config = dict(
    d_model=192,
    head_dim=96,
    activation='swiglu',
    init_std_o=0.0,
    init_std_down=0.0,
    decay_shape='sqrt',
)
MLP neurons of a small language model. Each row is named by its layer, matrix (gate and up: input weights; down: output weights) and neuron, and shows model dimensions 48-175. Each number is 500 + 25 x the weight over its row's rms, rounded and kept within 0 to 999. Numbers have three digits each. A neuron's up and down rows have the sign that makes its largest values positive.
After each neuron's rows, "fires after" lists the tokens most often just before its 100 highest values on Wikipedia text that the model never trained on.

L7.gate347:479521527527538474503486477493468526495506538540487497489480475511516496511514503515538478505438499477505498496486512525515509543519520456479492501540505525498528506514503493547480468520522526476474526471514527508506506521547500510507483451498558503531505495459515511532513504505533497514448534490532473493489537472473500503491492533531503480473480480466461491520521519544550483514493
L7.up347:447497468531458458476565511507517434485527488481501518481476529513499503467504513521480485481580550449501481486525497480506492514500474523480520482546545496487507472508535514551496508495509529525475496464523510475469458541531511518486490543496479534505512516511499480533536505520533473481553487481511506496487517502543495485481478523490489466496488484545480490499502530498515514520483
L7.down347:484505476498519524512491501533527477494491554490514495542518478485509489531442476464513488480485481482423525555522553508505484495503547511514501506506475475506502501504492478530450515511506491462522520463492519521508498483486511497475489496518451481459510519500444484466479533442505495538502495504467507503519516520492468495571514486533507520488498491490495458475496519526547457548485
fires after: " J", " H", " P", " W", " E", " B"

L2.gate40:458545454520546523488538489454497491501497501522484540486527499496497412514502538529495486509506450470479472473524523537466503468489484461447467509504503508508486540523469452545504474494505501473478493522489524473497479516512502543450510533497482444512502497478491538489516474483473482486462533459500477510517527490499501492479464510478531474487510514502489502497538497483476513503510
L2.up40:456524511504491543510491488490486517555522528474471495526540473516511462501502469490496495478546504462512467489495499527482479440493492472492524494465550504522488480533492466512463508444499519458556483499496515487479479505521514539510545486513511510488506512480509496468501492524528513506480515518499486488474525498516523522488486486486538510494528463489494492490481446497490519494474
L2.down40:513484525507482483491489516546502491481532471509517477485481548500498549495522462423509498447499515509528503507468527521510489536504520513528468477481537478514528519516514492491479528503478483518498534499536480494520539452496488521522507502486537530499470519499448490529517527486556499524497486537534493513473514527457533499480512506514468525517488484493496489452490497484564493471477
fires after: " C", "V", " M", "M", " E", "S"

L7.gate353:472475562535548519494522475515490568498441499496496479459484512489488523503479539519486468545517508513493509467504507515515513537488486468475473500508503491468510491479524444490496505477493535513472476496463518538481524522497518467512507495544524486478476479493507488466449544503538486478519506553511533483503470472441500492501541476501449475469502528500521513516474504478544504534522
L7.up353:464505480484515503489487542499476531462460519500514492492525490460511488522537489521496471514491468521487488493479513467513432498514518531535540553478471455486493503502518510526508482482494497547442511509541509516517504532499502481475541532499490555473525507480493468510515472505528515503506486474490478486545449519493531524542501506495488545496505498531509451519492491476498540515492
L7.down353:482524505511527522478493533485470567492479461506536521494460477521503469526519520504452457449523481525503471477468517534517470479521513539526488506494486494489535461440545485490553506466483482470488530493507500493471532512477540502471477477512515487494503498533502506485490482475528526503557498528545499556519462448502479529520455461524476492481468516516528518530498468511483533529522
fires after: " h", " s", " S", " acc", " sp", " resp"

L7.gate501:512526500496516520525451527524474544477477495522494489491501492503501495541536535531491514475455523483494518479482514532521535515537526497501525513503489494503509477451509486490507531509503486528445500548525494535489453492502490530452510510502476476498495542481499539479499529547541501525454490480527469515498493483508490527540509453468475475500546502515501503539499542455484496521515
L7.up501:473502456461506511502490478527519448551491503452458550517462512485491521476499451496489523445492487524529538499440454511542480475493502515449477516488445491463506515494511479509457468513479532503494483476514528494508510498527477493496547491530501472529553491491488493492433489513526477492515493508502498549508483517535518505488478499469549507511516526517516530523509519529522500494515
L7.down501:483496532479526524503478473526509450542520515461501491469499493509467508512506452509482520488471491507484486525496471523481461490484511499463497537459510515431484502527505477526499472487522500509503530496475516488545487531499482537487516480491491487477503486542468504445484489511516514483509503527495506499486524454492504483502484507506463516474487579515505516511535487506548508468509
fires after: " ", "c", " un", " Pr", "\n", " Total"

L7.gate386:516537417522474508499505510550498488530486467518492504509496465456532482474525502487484542504472483500480492481476479520486539500536496497490472510500526501521530475515486489456488509528471521492484527469546499524490475522503523524477470487497450499484561494495505527485529533518516474517451504515531480498468468497510492515534518500488484491538474493524474487552507511486542468486528
L7.up386:538492434495488494538461475517519501524475500471478532490479549498476501495539501478517480485511448485529515492488543525540516527482533499488491454483511501534483493531490527482489492484512470481486459513468533533518523487473470523508495504520513530519457514461495521465502526482513491465511504530491527492502457504525448470458495522503483539471468539446505518475503462502510538513491
L7.down386:488486499511542505461496517506512476489446505494485485501478492514464524505497552492469542463477499468484495482472516476545483476468454497495475455499506527513538461502509470473476500453565541536467454545477499490497516469518505506531489505487510470503510528524471534500494484488481507481516468488491494528519509493488551506503464490490548512514537497504487509479465549524517481501534
fires after: "-", "–", "/"

L7.gate338:524526490517509478524473465465490518465497492439458526530485497539509475503519536478461505477533471485516481519493526509527532488526529487502479494505467466514471496526483505496471526505519546517515541492492542476518506515507516518565499468508522508533550543498500535482507526558466447468460511488535516465525510510515460510537509538520523506494468502503543559538504541486488499497517
L7.up338:527524495492476467464519437539462493514486515514522508538534509503536479531499493529497506521504530493468476495514492510512513474485517506520480464497498492475494558451464510459470496477539505481516477471500489493497470505487467456565512510496526508494486521507499477495495524551521474528471497502482492498510538494511516493522523480490481520473482475442537489502541451470501544505527
L7.down338:527526450482541513485452439458452489489547520487493495522527505507451518485516516508509485504526476452516499509507501458468561453534517498486485503487524496537491506473516479487494479484471522490507539510494509482467468533526538533484482513479500468468501530510491495507530500514520508509521454502525472462476497472489514484530503489453513496499506508497542555501537481467501530474517
fires after: "-", " p", "re", " P", " |", " sc"

L3.gate308:514503488514484520513498492466479496480479481491504461539482533513504520482486518497514460552450506509509521492459501509474502503432486486498496500510497490553470505533531486499484478518478520451540507485497472488460473536540460534473529568491556488483464487466540502512478519491476470467488537522498487486507521525470514497518508495529481515528431494506463502539492510447502497477489
L3.up308:557556516547510507514494501494526511484530486488490457528496469507498518466471480500479480505488523506511532493496491510491473545488480508501514499502481476468512518536489515440456471516501550469537512521498504492492495550482452557514510543520532509493451481504515506501470461487484522483495508519493509474502549535481513499491508529517496503492459533526473514523537517507528511486483
L3.down308:453527540529495502496427514511523475526544509505528464523528520464475505499526465471478476510471503552520536503544471462518461452509506480508477474486485492500443514506544481498511515520517521483512545499491520489444521498509465504501489522500476513481490501457511490455537495539518532480525492502486532473498552504500480477502495486538498513488464511516506500499488493468514515505455
fires after: " to", " can", " has", " could", " have"

L3.gate65:512480529467544510509512527480493523464481458491523470477519501512501536508526469470490472508526501549527525516515538506525476499512477476535500504504487494525504505465450499492496521483493505496527465418514501494471529518516481499512498482503529520532523510553500540536527466489544529457480502489498519496498521512494492533449523488518530519482502472515492511442482493526495445489509
L3.up65:477466557529485487511489523486495525456516488488511483511499486527470495536492496502486530482514465477528511517507535510533501464505494494506467532483488483498530480506509558494508516472540511506461501468485487462453518482462448509533502470507479503519503553525499542497507504510523455517514522457462484491518500465482513510499448528502501500460528539532482487486491465501495499504546
L3.down65:502485525542495514501471498477513493497530506487478500517437515513522454538500504512528485518533497511480505461467458527528488461526516483509533473520479472511518439492503484498506469481525505492475468506467504498496498519500521507520481498525500511516486525488485543490536474502493531447488446451507527523489488490523434499551453485547491491498484537511491543507492519520525432496499
fires after: ","

L7.gate216:480470500552514475524494509512495520511489523497532511544528500503560467511492466506504515450478529483533507510488479496481521552506489484507450493512493492488533516476483470513502524465473478533466497482513495497492456527476557497519475464500490506509521476467523555518481531505498459542436484537467521525551492489462443535533520480477493506474532505496477527533521422521545509488527
L7.up216:523503473470502478466502536568486490486531522514471504516484554469526474522495488498519511480469488536501497517476518489486505515542533501522508513510467481479520479482498496507507490488509458500491493506512530498515467504490510490513502498523528532500492489500468487511536548473504539471508518428519520506536472521502515512498517506483491470516509528530518514544495546513507502526523
L7.down216:444503485516517490459470507482495447507516498485542501473497489493473487461527503474483500494488483491534539514487508505465470491471503510486504533472542467504516520495539483438530529537524570562546450513501513493525532491490475472541495478501479513503498465503492529489489491451491454503473521488477514521480495509468501494485469534527502491531500477520485524486501473470473522470503
fires after: "In", " the", " During", " fav", " In", "During"

L7.gate277:498511484493487504531524516499480457478459458470531485495466494491523493443528532562478507530546506512545479497508485500498514503539490474540454473517475485496512529483481508471530453488476486536485528512489444511464498514494502458484501486503439543520533511436516506511505476476521522506510499502512527518466487486521494502470478471510450494481513492490545531517582525518535504480515
L7.up277:536469513447481517496504497491484520556516481500492520490465535511517493519496496490482505513482449518488543502549465518527502468510488498459494491484498484445521483495478471476507504535473491483536544495477498535543502533487483475511506500466484508505480495532480551488471561479524473494532490519474549534493466508502520569514502445482506464509536499538530459539500491506517491484479
L7.down277:501467469527510483513521525434509461500465536494518500492504496498503523498508499503480539539538473508484507473499493472494481485517503424525479529515506466521514492527563549507475516480490522510514480449487487505460516498513481523489529507479480495528481517493479498454486495460510495525517502550515484498526506505500530541507505477548538529452495491512434453480522503483556521520507
fires after: ",", " and", ".", " by", " of", " with"

L7.gate268:507505503501494487478464503517521512479498465536490465483509474526497517507497509511463509533475513470557461532496513477450546529524521485497494462502519471510505480477523515490516483503519518530515496487503547536501480517534544553493519493516490503503519539484548487519518444503492503493490482474506495513501524503527546493485507512544492472434503497509511519498519484484511516469430
L7.up268:489489479539519498503449496526545499495535545468514516492526466508485476511496476500505454486477514479500527497506518540517505510516472504525538443485540445484479510480526484510485471484490475529553480533517504515551495539531522519461520502522479482500527491459539475522484510485484492441486476514479501504498546484516541534476506528488522514499485453507499469508478490486525475469506
L7.down268:439525527515552485477517487496495485490525555510531482514518520495516442518491457502532515499486527450474497493486495537489508503541497534534490495510560463513482519487504507501488511508485487499495516431470499476523469523491444478463514517493504474476508524533478531482477508521522493459509522514496509487509484506508524543511494526530442551505466502519503483483479518486507465536499
fires after: " B", " W", " D", " L", " F", " St"

L7.gate378:507502475480514475488493477486511501478481492494521533494486527511505479505498525418518497470483499492582479466554534526495503502507449524492477511497491507521526468478502475520504511441514515485567527457516469507495490502507488481530473484537494571506537536525515530518496485509527497508495526483507495502493529511503485473492521563480468477503549526522474550494496461494464518492526
L7.up378:492505475510514471501526490498509514512471535507519468510512489550530493510487495523541518510482439506473451500486478509507512497451486492518466475494458516513502495507487480476501513515505514469523482488540520493516523505530501470497491489531521474521491477484515507504510460557501512459538513520442502474531494525498478464483524484434483462497489542536467521456507450515498517511571
L7.down378:529493506504516479528478495516491541459486441513509522550510513537511525518482478513478521491492515515499500540494552508519516501506507502487522514531493500510513538487470522485528503569456507491528507494468462489499496519519469504474538509474502487496528494449469490540487532475512513519518509476522528456483533491484512481474533505510497538469546494500484485556526491439540524538467
fires after: " C", "C", "c", " c", "g"